Part of a small language model's weights: rotary positions, a variant of Adam for these matrices.
MLP neurons of a small language model. Each row is named by its layer, matrix (down: output weights) and neuron, and shows model dimensions 128-255. Each number is 500 + 50 x the weight over its row's rms, rounded and kept within 0 to 999. Numbers have three digits each.
A block is one neuron, or neurons of one layer that tend to fire together. Before each block is what it responds to, as a language model described it from the Wikipedia text at the highest values.

Responds to: Subword pieces that finish a word, mostly "ish" (Kurdish, Irish, publish, Furnishings), also "ade" (arcade, Slade), plus verbs like founded, created.
L3.down37:480484482559480517576473557525528427489480528544524470451469534532492474460446499439461477389429448522645503543521479433469514525455460486473474470496449503452575510496631470649501363559599453437505477520526520536500480503397452502465508473492531471444586526609564494511478368510502514518535481517671526472479551473555448493356448497507403469514516449486470484451506507482483498552478
L3.down541:496497450474507510406507393509547600555490509527486621487509521411487535550628502471583538494480293685419533515518551441464532493511480537489545519465488488458369469504567545522483485423536453484580520477484501520514531487476365483535538477473547507540588482596468516505546532456484453546476517492444477535461454535456456534489523563523544438499514445456492524516441495494506561556478
L3.down544:514512479530476547394447353506507463441528409494499614568491476599527427502531473517492592378512625581459507481458530416497560487503501522518469499508499428327440504539526534552509598540524460523544485478515534473506496517494443487542493494487482455497594504530650516518504447456500467408532485472437530501419478470645488525560484588504424498482507580469514459495490497500478555453482
L3.down796:532508535396509494566529421495534587420467373496460496594532529440430549463505533431516423406507357480499530516527570486487543495599522506514508474522516439479442525500627523607520423470552495549474471468525490570522480502437466463476522508469470566464477456529611491517542535582492498515523505521605452505482508503599498509440513503467451324512514593490534504396488514536523528523450
L3.down891:562547506443506514558445439482530418413411431506524491444500494533473514497556487501481488454471408572594526527523454380453609492445498539513572487505505438358453544506632497528523524553511430520538487510506498503510512541458461490517510497450474495580474475530609505447412470579509506486489491488530510521478536506459493519570503585445486425494462452481493487525532456527489495371502
L3.down1444:487506457454498488604499447464489405573458443515523543437486514574496491521434464428510423420526731537560525524507542526529487492477464468511524497489471537468459487506572492433537496526535498517449517509456504508493549506546400464502488475539490491481471518538581493518380611482539522528455487490502499471462519498599493477475511543500587512490473396487487477552539504490465489482494
L3.down1476:504530520494524559486454524509525340450476416503510450559510489428480548558597457514476549485523329495559536516545475577520553500548496495525547483521527463435516509490387531502534570463414429553551503482473495473513487505473488565532505496450526526533501546572408497514581484571463492410509519495460515516484566518469504493619476457499524488511503756456485527470497462503492504474478
L3.down1856:517534525502473510469477494495516358433544360505504557504499486462497503438510560459469490458389313653476495526499562481544600533520557489516522548513480433443443507529446434517493434482514472513517514489497512508489520498512545519464463466484534466471513492538520491539499520591484489495511501464467485556455482525385457484563478513447508574483449643570550454522510483477517565435464

Responds to: Mostly the decimal point inside numbers (36.4%, 1.7 °C, 8.6 km²), "20" starting years, and column headers like % or Pts in tables; also scattered words such as incumbent, demand, talk.
L4.down94:516489445490578416529375525490465496441396614459533533477504549632474509595528491447491472535497463572426492533493547537451542568434502524519525557514496582497533484557478473481519455530528485505509493509551517460369490541407476469453514430517552500537510572464581474590519469544553505532510531515427481484416500471535482542438559490529535454520485455453513558611442438472519442526527

Responds to: First token or word piece of a capitalized proper name (place, person, company, team) after in, by, from, or a comma, e.g. Los, San, West, James, Alb.
L10.down25:409500573525496486472434518413564475561441527535477375516489437549476454451435493453423540534509554458494411552471511474441493454486546439455496479499514503481587529405577482481444539472562530416509453387459461507469555570511596564602585443587438473513549520411504463513498511589527509521506485547461515464587509479493537546487591517459527505468520495570468519593438458514626467500495
L10.down347:509416480520464475509613484507486462682528490560443395503472542452566548439482422478599473591517474548499582482523502453509511572508581441557503518497547511411528554497531467460494533520532550477506469447477434423518468546474466509474553493540406513471472545465505514502423553454530534471467493583541558411460527480412606525536479383520589513448509497618474495437546452481544352598460
L10.down351:463514506554425526451589494514569513467471535502530434369498419520485463535491460498533485576459518544485454480452515454474568466499592514499552512403569507548559453530494470437587459510520484546556552467490513513556564618449482446513465553510506496403471459547512567488494524400518489514429553455464432481519491538525577521552423492471558477503465454486453443509462501509464520440505
L10.down397:475544497535496541587579562449520515578413490568522493563491435457562504543477538484402513562516461455488443495478481455492538529462535535502470531549564497453471562466432464511469494543453487517432593495593502447568523534563472491585512549492493445513481455453452512427476579522501479403384553385474518503561473475431562538549511483444572542488504550490480497402524370550536461486451
L10.down1099:427533570479605496500520500596554519534409620489489414534437541572461440477521498515503480604442422537443449543469438489504566483519516487449476459468461426534426572605629505479527538524565505506503493459519499577490480486523524563570500531496415523422541517429518464504482511571497478541562506641498452521592467505455485446509537467645390522524474490426473463449536539526512522542441
L10.down1205:432480537485492539524594525528524489459490483527486430485514417450497462489464486492541540508495655555512525552451495512420545455565413445455476506488486548471589506407563514435505484447583446478589461542468410535420482493512544543469571498573411481459452484530456548429428433524560543456501513626501614507469436425508547560454533526442590612536516525575494461431443565508563488554503
L10.down1392:542480457501486443547439574507563408544534510423535544576471474510552503524505483478400560501511361425412524509484510442504466510499576527528554459486462457503479492474464491563410464558480471539483515539467607451573517457435468509596392442501499540514486549491522532513508451502475512432572508433514458544551517477578424479465453591540492461533507493399550449518532524561561482495569
L10.down1668:533471472590442498537458538515531598525548518530386436473564515564511549576459446497554463521467414522579503498465533456521576606566449492502462507538485478517521523569386530476493533478487445580538485507524511444516472479548488382486519504440493599484393440462558560429413489521488508447479482501509482448488502491422482454569455581443453443438523386557510475540434511575473425502476

Responds to: Final piece of a transitive verb or number whose object or counted noun comes next, e.g. expl-ores, reve-als, 46-8 people.
L10.down17:454547480480532524550489513459625548405443448489524484502513526597491561512463511471406417429460522552446459429547435531454425577504462552520485414462541472496590436420504515527566481533436503407521477546542494502356404544489477624489477542521497473487564554526450527589531508467522461513548501574528479487540489544466520521574484391483594558511498489546551566432356475539473522522523
L10.down266:551518531569423481433472449475506602552549539431497456584565465482431484501486508448504446551387593478536422503432592493491444525529528490626486475527540515488470462545492417588526528543543463551517483413521466491534492447475535494373421462454480543534467488524509556484618586528513442508647438484425509447493483522430503467440509472487542487488543497525574473491504482536506416465574
L10.down422:534475537569466438550401551508520455446463487451459478423558483534513497515458535509512495580486595477555539455437426562442562465540539565569495525478439431521586585467541449448499549528544540483557443377549387501373455541514474450422436520563528544615520595380460431440545427474437465437489582551454490510508539453525455537503568519509509403585530470504495538600476475502472546532563
L10.down719:540512447473528490532501484517434505478571462443469449459553469506587589470512534539521427520454469501540465488485480443462519518540488475478530461543437487501470605440530470552554543492492441507531557495501455552511477492531485477451559523386464537431518396450475533507521527503471484509472500550523493463477421428407572516523555452413440539507521458503494566494507455528418525560461
L10.down1036:540500496411482410517205521487472479493439560594521527389462501512562563539466486610541433533393522468470489431474470531481526514513507553471432440436485503561510405511524497502581518579452551458522441495503468536491451449443461490459484517446516460474504556426505543538404443528566441462523496480473468489548541513441487490525584432551594467486579480532420439724471452539500495525459
L10.down1081:499515523441534506510469428514494516413458591494527558441527462526498544462450493551492416448532476549531483463422496469454467517530488499476510543481467419556535511591496567548449408520500548405540554557498595535505445416494509512467422510554544492430516574430444466478458440511527436519580563477490530568452516584470609517454555490640561472466458472488467410534570482548548483433466
L10.down1320:482472488447520459553522514460559531448514573567379510545507510498496503527418538512438464565495414586505445488532483572495466538627479489510542463513446521504544513452484402575502498504453485500539460552541433487472443444568470506471484491530468451560476584521480530509585499605480502573588553443477539448485441386530519541492631430454512501407569459528522558542442490465497462643545
L10.down1770:480516481466448522455420442408511492459542477545511446498471477457530587432482553413473430474457508516527479497492537490592490522411523474494526572554619514543436495474491507518503421372554528482556532438568504536469441479478448575535518515511426557539552488496538631520488521537521478513457433554484544553511526427530483505523457528482602516526472573534506550581490512517467544502483

Responds to: Mostly the "00" piece inside numbers, as in 25,000, 2:00 PM, 2000 and 7000 BC, plus some word pieces (ise, ines, ance) and "over".
L3.down180:514476560471499479594459509504456536540489526499456519604484510512511476489525432614483692458540377473353485526489545495490434524485497482562504487478521641507481478494391485524503493444507503490487496498504495455482532494437519517493473489515463491432506509635438510475426568523517535430488516508593508482499513492628546500553500492538481607492506574505504511474592505514531438488482
L3.down519:503510434427500490553533488498522608533515527490499526562482494509536447514517468459517640476497651459519484505520503631507404485553545496531493479481532513454578519538467518454517501446395607487500472464476465501491524480432512473417514502507315512561495493395589527518500481486464511554490509522487480491522520487419511508417526497541527472505491457489465462489450501491496507436489
L3.down845:531540525476477506497493582500470511518483415536507521538476495523472505476533426457510522490468715549592484515541479577519557506476506495500491504517518453449718508481503546507485525502383490522513490421498449519485524523493487511482498445534478507488501487434400519516503364544526498509496521525416516531497507476314498504378509488516401411507504530477496526490527501488492449429502
L3.down1518:490440470606487419512471454468502518481544582512493560579473518616476532500501581287496463576466516570395474489456569538475554497545479490515465500507509559481422538499565518497516514512627532485559500545511470526511500484527647475459492502521386475596453471463678504488503504520509526515488491491487415528484471477421463532388515541554466550504477338581582512530458515502530460414479
L3.down1706:506458513414510506491492417489488457445426465498496567583516532433526508515592495585476541494608253537409500503472562618503485489470465500466503513509490494558492532519510592508500498424496548575510493497497519474456550491490495538393460506471541481532467496561401478497512459427512445404485496499523510497431553479357489480535454497528470433494503549462503462432533471497533429528510
L3.down1712:499486495443496539410508486526483692489496425534490546621471447491504511476541491397508495549499463541359538504517449543467491456485503498466485481512474458472529592536424385470491451544598531480471509512540498565507505464529476484456500477526440427480572480455438488478396469471499478418455492540491451487522478470426517525308555557514503579515501480629478539508517483469485556437478
L3.down1783:496503538563536456392507530491463458504513506539486513505471502616514521461462512416524601566520489539509481524477544431483390482511465498484433512481494582435495536471437518514489543521585485499501481491493488447510526511438480526453498527485548487432534517549393514458468540540510477564523477517418510517532529552471469499311477468507490574535492388513456526461466488510458445532494
L3.down1915:511515508506516473525535367493522623556522508467504428518503477460504457488517476346442550588484631506426503512535585503483649492522517539495485521440527522504458496499605498434466441483504522474537449423491511485502536450445467476562528513476451487555627453524607487528514519507487512557481528527581472470477525490643441537430523489520404400505485410448492486488463514493496484533456

Responds to: Blank cells after a pipe in Markdown-style tables, especially squad-statistics rows of numbers, plus the Votes column header in election result tables; scattered weak hits in ordinary prose.
L4.down1288:446500450509478424454545494535527514553496566492490546444529589495505458594482494448457476520474624507519499577415506564488485413537559487540448494454479503515482474501469547417470512554534501475488558563433543508517499501521461508487544493365465560468461492531557528567565554506521546520505498417548447495471449522478613543542483483598624477489394500506467561421441511536483496460492

Responds to: Mostly the noun work as a job, product or creation (stunt work, nominated work, his work), plus scattered biography words like goal, School, served, while.
L3.down169:487508480476512514559532503500482349421486590476472582598514473545489568486529505593534610488507655627551536522506540418481493441391473501484477470499481478514630459493628484478503448433338491526556508488490509470509465538540482482565540523472553467505478454417627495466583490520493481476529482508580525496447531525393481508367510489517481657518516378531466487501539511504506432397519
L3.down392:526490479441475563514498420513520454540428426501475442502486477541493467502482427416479420425511667401567484521514511490551586519542490497493543521528470559476485507509563481528477426477415491459437488486491531510494496499467480521562512473491488445544559499432653494521472402467500513516496511510413509490529520500507513462469499541493459582471453575474488473485517493499505466533530
L3.down442:462530560431473497522519502491488662493467531488498520411456496540490487446419472472512470527463666447373457506469465671507410474532501506493433497458520473531545494526646542484501481495392547463487513493553484476497554505479582502507483542476425519508527497501637499480566502491488532507482507502422518526474524502640471517504494490504454516515461272513494459457493550512534543334495
L3.down488:525535569428436478502566509521526494544439458498476555427519492432494534520544506559492630472502666634519524520481533526520438535480482515533505484504461376435598464474510494489506517544625542434516455489560508489490511500461380522590542506478586502507423456494414479525606508523493506523554521487507506479446519512653446495590481513521532422543479479447517474453525505532530478427503
L3.down680:523498496377466539498463403504468593514567530457496580422510523579487488497530503467470552432433599461403526519440588483505473486536495515512492489539496594464545474491527507494491463462543504458437494536520520488507486511384608468473553494486467511601544495466617515508560510547524505521554481541470476523523471487662522547383516495510504579484470446487543513437548491530496514390497
L3.down1155:498517531405522514615474507515501514530489491471509433519485509502477407531452490413465617398479327443466545505516622503518415480606467502484493513500519415519598509479450449462514545520362460522529500510520518465485545527501422488466499503550501525510576507347547515506454415535498486456506527498469450501481588520619561549356481488469490519540490443508514502471478504547525482546477
L3.down1192:477476494529467568529526511503480572615506454505499571493482507561527470510431440526537595523413604678447495491491586609482604551541482515477449506435531485562516431511627561476473523512438544546533529473530479516484536523415476420502493509479438473497449455368634517501524489523556482489466514501587414483456547513440451485313486546549464545502498382559499439485431471495482438488486
L3.down1240:510490518447500551463435376497481390550473428463538363438528502608489524472606447422525334523492611492573546481478513453536459463475507525461484442509500485477438462511620527464508514563440499537577466487525523484517518509573562517559536489500614485447526533527675477448494431492491457587504484488551542482451533526513491533296483457491443448533478428506518450520475452483514577516467

Responds to: Final digit token that completes a number split into pieces, such as ISBNs, population counts, years, and postal or area codes (e.g., 39,50-1, 19-20); rare word hits like Independent.
L4.down582:448472430527491510483448529518563504380450517593506538584409496382578508534458567531507420580462424527443572506471556386497487417449443436447491355511503494530534570464391558485610570468439514534555496491493511432518450529524342530541475504452498452431487531488461493468541365472527494535447515557421580541468494465516539474575478419530537568502505484568550550475548540403459514526519

Responds to: Past-tense or participle verbs right after their subject in narrative prose, often word-final pieces like ad-mitted, resub-mitted, plus involved, lost, contained.
L4.down1786:486511479469517516487475551472474424546460507517497413558503470524506511487562616436518467483437480617618523481486564528453447529578521535488461488466520457515502527578472518520532641475502522541539509515546481479503540470473363461495412579416530561479483591504545436448567538491533494490554443449378481474514480523438460443600523494477496603542418457511541585569444450531523487518514

Responds to: Number pieces and pipe separators near the end of election result tables, e.g. the 100.0% Total votes cell or the row after Majority; it fires weakly on scattered text elsewhere.
L10.down186:546465460465556636525513505423472463477497562470521459541463465497400471503468555536467468518498588546568422565508503430484519409509514524540525466544466544492538498438565487514463479422492458597495517508480514542514484526567498462541440486540527453551464472522523465486536467509508451429581473455451386522580464602531468528476405545439541527558384447504507587503499551466566577410601
L10.down213:506548448509471535426475534510474497499557608563585542491492435552401536554580491512481509501524512467504484543451628514468528505535417597477465499504486572571566521386539552525601508458545406527453520497499494580554419522609505501425578548593442488574446411578619511428493477568477448501568549599466453575448470568592488507434369464516551464529531446463441586518563506563495499509483
L10.down345:387508528421456518497497503525512527549503491407478453465404527527519519532560569448453465461531514535436429509410603517538533589504492554519469533552391516615569514557526506458432459533491461572517538528489575405498518507522516547518468497478457373456523472608535478473563525554382491459436497435542494455449444578467536562547529420518445384518509415522565544493491458555483455585474
L10.down882:539454471493476533664576486434457532424446547471505607487535353466511433468428485508493547535437466497600456587556516498509588505518440535523569595455539445478579515591521474516548465446490469461511437530428467518499548488509546509510536484515502494519450514424479467521549567489436480565522433493469438472506456496463511536599479501480417384504447568460554361410605438512479518431584
L10.down1176:454487498529503494552530445452440463444537570495463524526467515426485568491478424493364478495431556440472484516477532561385506546629507501496480452427539493566401523529573447468562516509401417590477488457525506526529484543550528545512493542502505460524452460473452581455474516516536491522519466562480404476540510510530557515438528547512436477541496508503504456520486458506454500587496
L10.down1256:403463532500491445511547535467410379628477531511553495521433455500498481498465425563371424567498529507506584517499468534425507518482403558494540552498391480597522521430493543511579467509568426496521454565489486496464488506501522470509509494590504533480524545439522486443543549557463530477478464454545473516548456613507485498457464498520491572484501608500455438400575513546575480449445
L10.down1699:494582488480523487457504503436473426534466510532597567526475407539432508478513506487465558493486491472520503485491540413451584443444499537583474546488520491529473442547467499500629478535583454478452397487554442507516528487529604505558438486511485455533496446556568491455471512515484521429528607608548532489525507485570466523457556519496500474543489527575427571444583558487452548627470
L10.down1904:518551438548496454415522583488545399416421494476500393466554516474454484531473585481524491516591516510580445487470435509517450590445451420615594472468440543438506476528543476523563511457456579484501460571395578561502428472522556437504587499635474432546485443477521477476437525428558571507477457504543454523466482442480523537561532523533468572530458370506527482529475525484512448443540

Responds to: Digit chunks inside a multi-part number, especially right after a decimal point or thousands comma in statistics, e.g. 3.44, 68.18%, 65,000.
L10.down150:650488508532526462501526495548468596483481470500510394532509485425399519405535507401452502499493533482556524563549466405460463490523518547460517492474543503461485544535402504574547571599521524525495610489528490499547535587436416482461503494446471513483416422531567541440503584479473400476451463509513549491552495539421547502535455505527467496400505518502523439639462457456519452562436
L10.down311:459521544423578496519497503468541631486455539443488549427498496515494479472532553392559556501494469484418590439520377563486426515543447565448473443511632477494530446551506554463428425519467510397541427507463434538541455588459581520523452490553484492510525561439463549510457565480522429502563418476471487559549555565457526459500488565490490578421556461570548467515530494518483496518520
L10.down786:452505491463452589524553466488522490436475487499504434415502431492489520507449481637424536578442453497546487589511501536464452470473459483493419508469506451482406451418577492487596457470413493507491531605609470472521467504518486556545472537559507462444466365500469565536436476549513422482569532489488460479560466555537501530490481540441538477487558568513500513430549439527486532505418
L10.down954:474510518514438491482435458545495508540599529427471491376538525395489563519458575509513483459477467447516538502573443510507506394411473530506397486446500477525498509497461508477408491548617594466390570526496528551548461463410453496490479499553536545501503650531512494449497490497431493431501572399487501526573504581415495491497516468524493519537524508564384417510470535529613438376496
L10.down1067:543485594531519431473484460568499614425380510491514541538517410438531480479514483550477537502534476565487554487520546503540484403507518476539558409469467536493556501622434531568418491411495541460485479448445397489529513541372507454510484487501509545514477454553521509490536471478545491585487438530485422591479496464549498526440566529505504427498419508475492548506510465478412558493456
L10.down1683:508536594517517462552441441515534545471470534527531403475521510473494463401543503502546512584511541449467538538554490459529526532482438450479505496533471514532453474593481536509454473460505571464582585545578542547506433484464524511407447511508559531509484498559420503468502601499500482524509563480543459622459502499445520501505364528608577452486453576520567404561445367451497507497528
L10.down1783:442516501492434484395472427490483512540419565504569496534531481419440388476534411520525479578557503563517477586504537498488519448494499443496517490520437461423498481514605473532383452467479435544436492414589480436508456488486451468579587552449586502496524484553513567425550551481540591576457497525437595490472475516509505582476432498462536452508474504454506569579569493515408499492562
L10.down1918:526426546473517526480550358467503530447427513502464567419468536507481506556562402497432519576501494507459579566433502475409455525463458493437523545541494527545463446417436548532505541418555584369526500556501481499515471482476514536469437482448540476512465520523526517470460503497461511532491604439497513529348532550487502524368483466496516536448448527562531494535470476534511505429512

Responds to: Word-final "akers" pieces inside longer words (Lakers, speakers, filmmakers, caretakers), plus weaker scattered word pieces such as "and" (S-band), "able", "ia".
L3.down269:512496481438495522440537519511488624534547474497505535526482549611517445489373515450458526582454271611565497483527474422515527539524509477489460517537520408481584476509494514510501492590534458518578491522517525444472554461470454526599477484522489456511373491570473497489453450497498473510539462508475472537509447485537544505363491495462474639515471510512480481502510481486564493514481
L3.down459:456506452440522568465570418498524669415539527508508539567492500389501500462430500427474577477509102522561528485477481517523571511477494499499505553496524486480490485531441458468493459537515511433457513524479496481459446472519480462529476537487402490427477466464531491495513605454482471547484466508524445479521499515467533463518537490521505587507459498533481490491450524506494484641462
L3.down700:499518442516510516510471492529499607558516561481535439500494522551495522498408480513500472497439149544497491520534491478468556486567516498459487545517567485437488529479560546493505454516445532506497531524486518490505471446482457480531476511478448501390529526462660509468500497490479492542507479482447386535471508525427557504573461489534490416479475448489502444478487498505497450568431
L3.down717:519508513363540497540486506528504471535503549492481443547491522459521493487508431556553497483510369475506541507463476603542417481542491485501494503493506459577505464496420436479524513503377479468530477492519495472481532477603590502515416525531394426574493533533427517500497559434488532528498482536370468494546500487345551473511519465502578238511489357498466473481517494544503474424528
L3.down955:479508534513544515450533440503551506467443527502519495482554515458536506506380440319481557535401318509514520516539455477536520535602496507504561558519550492492449526499436475518504505497487562521500478480475515509499521463542485473452479536516455481425587527464600494514404565486537488460494468519527444487494534478562486520402527519506533496515515551542515390482532456489518490595482
L3.down1092:473485478436479479579449581507514700542456575502515555506480542511494516505315430517478500582430309560520519517519543453519501505601479485484480484452495402544470522524464517489507491557558563589466507538502520450512554483497538494553487509576458498493474465455429456538427597504506508486484471469536456503476375524575505495587462506482554516494528509523499478497437520472520509542477
L3.down1136:514514497509476538512530595524511590445462320513521437485527504494530515463465452503493288447372269602503563528474412525495504551469482530522542493498478512533481488491470467490533517511492530482502501493478495506532405513582491420506505486512416464446528509488589481519420560623517511525507495479520433483525437504470474467562529503495477430512449592528445470566415463498516546415464
L3.down1332:478511523529473514553469494522550572529425513525486559628500479478510445479384431486579566504416172405473502509465551514534410478496490462489481463464549423529475478519454481485517481498459536524510489476465521496469544475488490475522451518513459460509506474511480494525458536514504447503455470516613483434458433561620609471467521493531555492480511428511473465469479509515509531586444

Responds to: Mainly the word "fall" in any sense (falling to, had fallen, fall-back, in the fall of); more weakly lost, better, big, Bl-.
L3.down161:503511563562486460450478503537485289502498409516530440446522470476507436496380563496543495463489415416672534494559429432506434498453488478577526515520476491423571469477556526554500520606567495496435488532482502485474434540501411480547507494504613490379511518517391519538444472507533524448500472470619512489520548499512549513662483470473514496509488544485519468590458462496479495683504
L3.down291:500483487476480479440528555490510410447528563483475567531522478483496534494404491481533356555480703478459522494497448449479563488637509478505490480521523553488514496463464515484527480446549547549491485540509462476495562482528546546548487503500539541473533489446564496493512576456487525359457517465494491509492532448433532502661542507567523532502493514422500511491484505528511481418497
L3.down1013:532502549608458466473495479491487324576553634505491361495493462550504534502406553470543563434621476511494499515528483467494447484417530510523526509493451547513422542479429461531496520484438466523501485479506523513499473511487542499490438511509499499491578484447483518517484447482479517486484521469432471514493530521478519507719489479526463512494444517460513561553483524479499506483487
L3.down1079:515530510568472549528535415483459612437518487526528392606534473624454501491434505599472609535470399560422525480546540487522447471449486484481491532469502486538495536552503504448479603445364484542463446473460536515476429524504515507474477524533439506560450505537541451519497378449494511478486506490445433436492525483521520498692501471438461522527478503541481542527472523479500554495465
L3.down1388:527496496561472471450517538515490661528557440529519476517505483558499522518531554493565518417529469511312467481472460512528477528392514500493477514512505492508643484508321517485521550500293463513572492491484529509519524522482546471532483514526473517494404479434569499493449438519503494430474487499404549507507443488588506503664496466516469565508476561498478530473529520479513496398498
L3.down1550:458484498545504504437530535508485690479532578512520470609460464477545544502416497595484542556438451470367520469528486586515483476556479487479456511512508536493575485554432577524499478491375527497464508436467475470483509470497544503411483519504438518540474522561395509516539533538489521416497527473378468496496521485440491509584492493557529474485535630579473552491515474474545513442485
L3.down1669:512516470443497499581436453493458548512582602527492507511530482528488423488621574457512525511560531432365467463430510377488575522545519496524462506503495643504472455501562395470495503500487510497502508463461509537500527482439387511448519510518440518484508546583383496539489451529496500463458523506518531493538488502600468519463527582520583501498522652509482514494496509471487499463488
L3.down1843:528525494459459497429576543521528378560447418492516457485479484518458492506472616386514415482497775527457469515567485539551421499538529526520500492490478558482431534501472469478487417507440510502519525465466454509482509535482489530573488506536485492478498480501448524525398456481482507571482518463407627535533530529603507479683511571525476516483507470553511550598476495506493444508483

Responds to: Word or word-piece that completes a multiword name or title, often in lists and tables: Computer Engineering, Museum of Pennsylvania, Dunfermline Athletic, plus "politician" after a nationality.
L4.down1853:455401440408498502537440512461493494538433475554479482482505577530552505477552383584456436549546461526552446484450482428518447439509420518505531492459499475503577542542497561451461565490511509438456524546532503493453488509552423478465504502481487486471598513591511492439481619478502462563531551448537450512487517532509521525537541507547585489484503447501436460523467476510532477451491

Responds to: Space or digit starting a numeric cell midway through a data row in markdown sports statistics or election tables, e.g. goals, wins, vote shares; weaker on "of"/"with" in prose.
L10.down749:428388519494516436451538516532511467382569472575485486537512403435524520464453588550594497470500517445547496453526494448576493533519442481518457515487473567502640478557452479456472437502537462530485488532481430397429495400584498465380472540506512480441480525553537423502525448498403484475494542550444528437463601551472619508530521478482430546492514589509464515498527535501498497492535
L10.down808:580432498555583554467447429483448421535526549496557461507528530435490542534489459462550594515453487436439565583524459489453436437583496517533540539465409478493446484561560504460410511562487472463502540493549446491497538507510586499497488514448574552560415570455440455455558573490496518433506473494482571450517505524475469384524473517512514504614520527448440501581518498510515465467493
L10.down1378:523462497370501473480437510495609454516533462500537542437473477562576513460486533550494460611476556609473525552520485500537424415529430490471485554510508380437526483562492461553438435556521531481501510525456500563496494482530499491504590478514512453426576510559544435525538494484458566453522525506459595483546571491533534471540504490619436509485485474518551532514510588433496599482465
L10.down1618:462577592540476489406398477515505457458470538504471602528509479544440459542487547568467480494523504468432546468516570496475474478503580500588549607522502537635469525472470439338445523467517483480550588538410456553426416522613523495455513468495525477595470475459401537520485467490478518483562570511459561466519544460406435466484501511494483501559479463523488482589480572483415538518418
L10.down1798:521499511448601451561556492477462623501546456554485503448520499428435400504455519554433518585512456500531480473460499491493540530447454559526496583452436499480655493546539497459483509435498446459520450434393496453468542562541503531501526558513504442536566469452526574575552497510415493580555427520453429510527585519598476544575462382570527556546560405549387470429410458536436466510542
L10.down1815:446495536583494523502492529464487504455549481386564447525489561537520490504534469471537543554389508480442596544428472545572519514584566545543436410394522445560509466484496509477450514494449518439567501519424523548485470503525470483476345563495478501511473482470518581523558515461546581524442425517474486613485500431361474464463425492368450402571548516431490453508521378504553494576619
L10.down1848:518501473435533412532465539503495452568392562547533516472520480433423491517513582559414504454563603459455471541457501442498442435570488400542511511507483505483513463560486513529481529589454499439593434583568470518435486538552559534433475596520488466488470543497521528462454481478552426404572529601491481464485515530462472499573410501547525536497463493497477426566455579459417424477573
L10.down1899:628555476497545557487546442523489485450528415504469573514477467403437520469463528418523519540444496458486551440610437494486485477485399518598502503438424466455481511489345453518491552527543560528492505597455509505483479452547533481464476568468546479430502491588520508535497473552555475502496547501506524591433437410448536556472603399432481463448513493527501464524449494420491487562564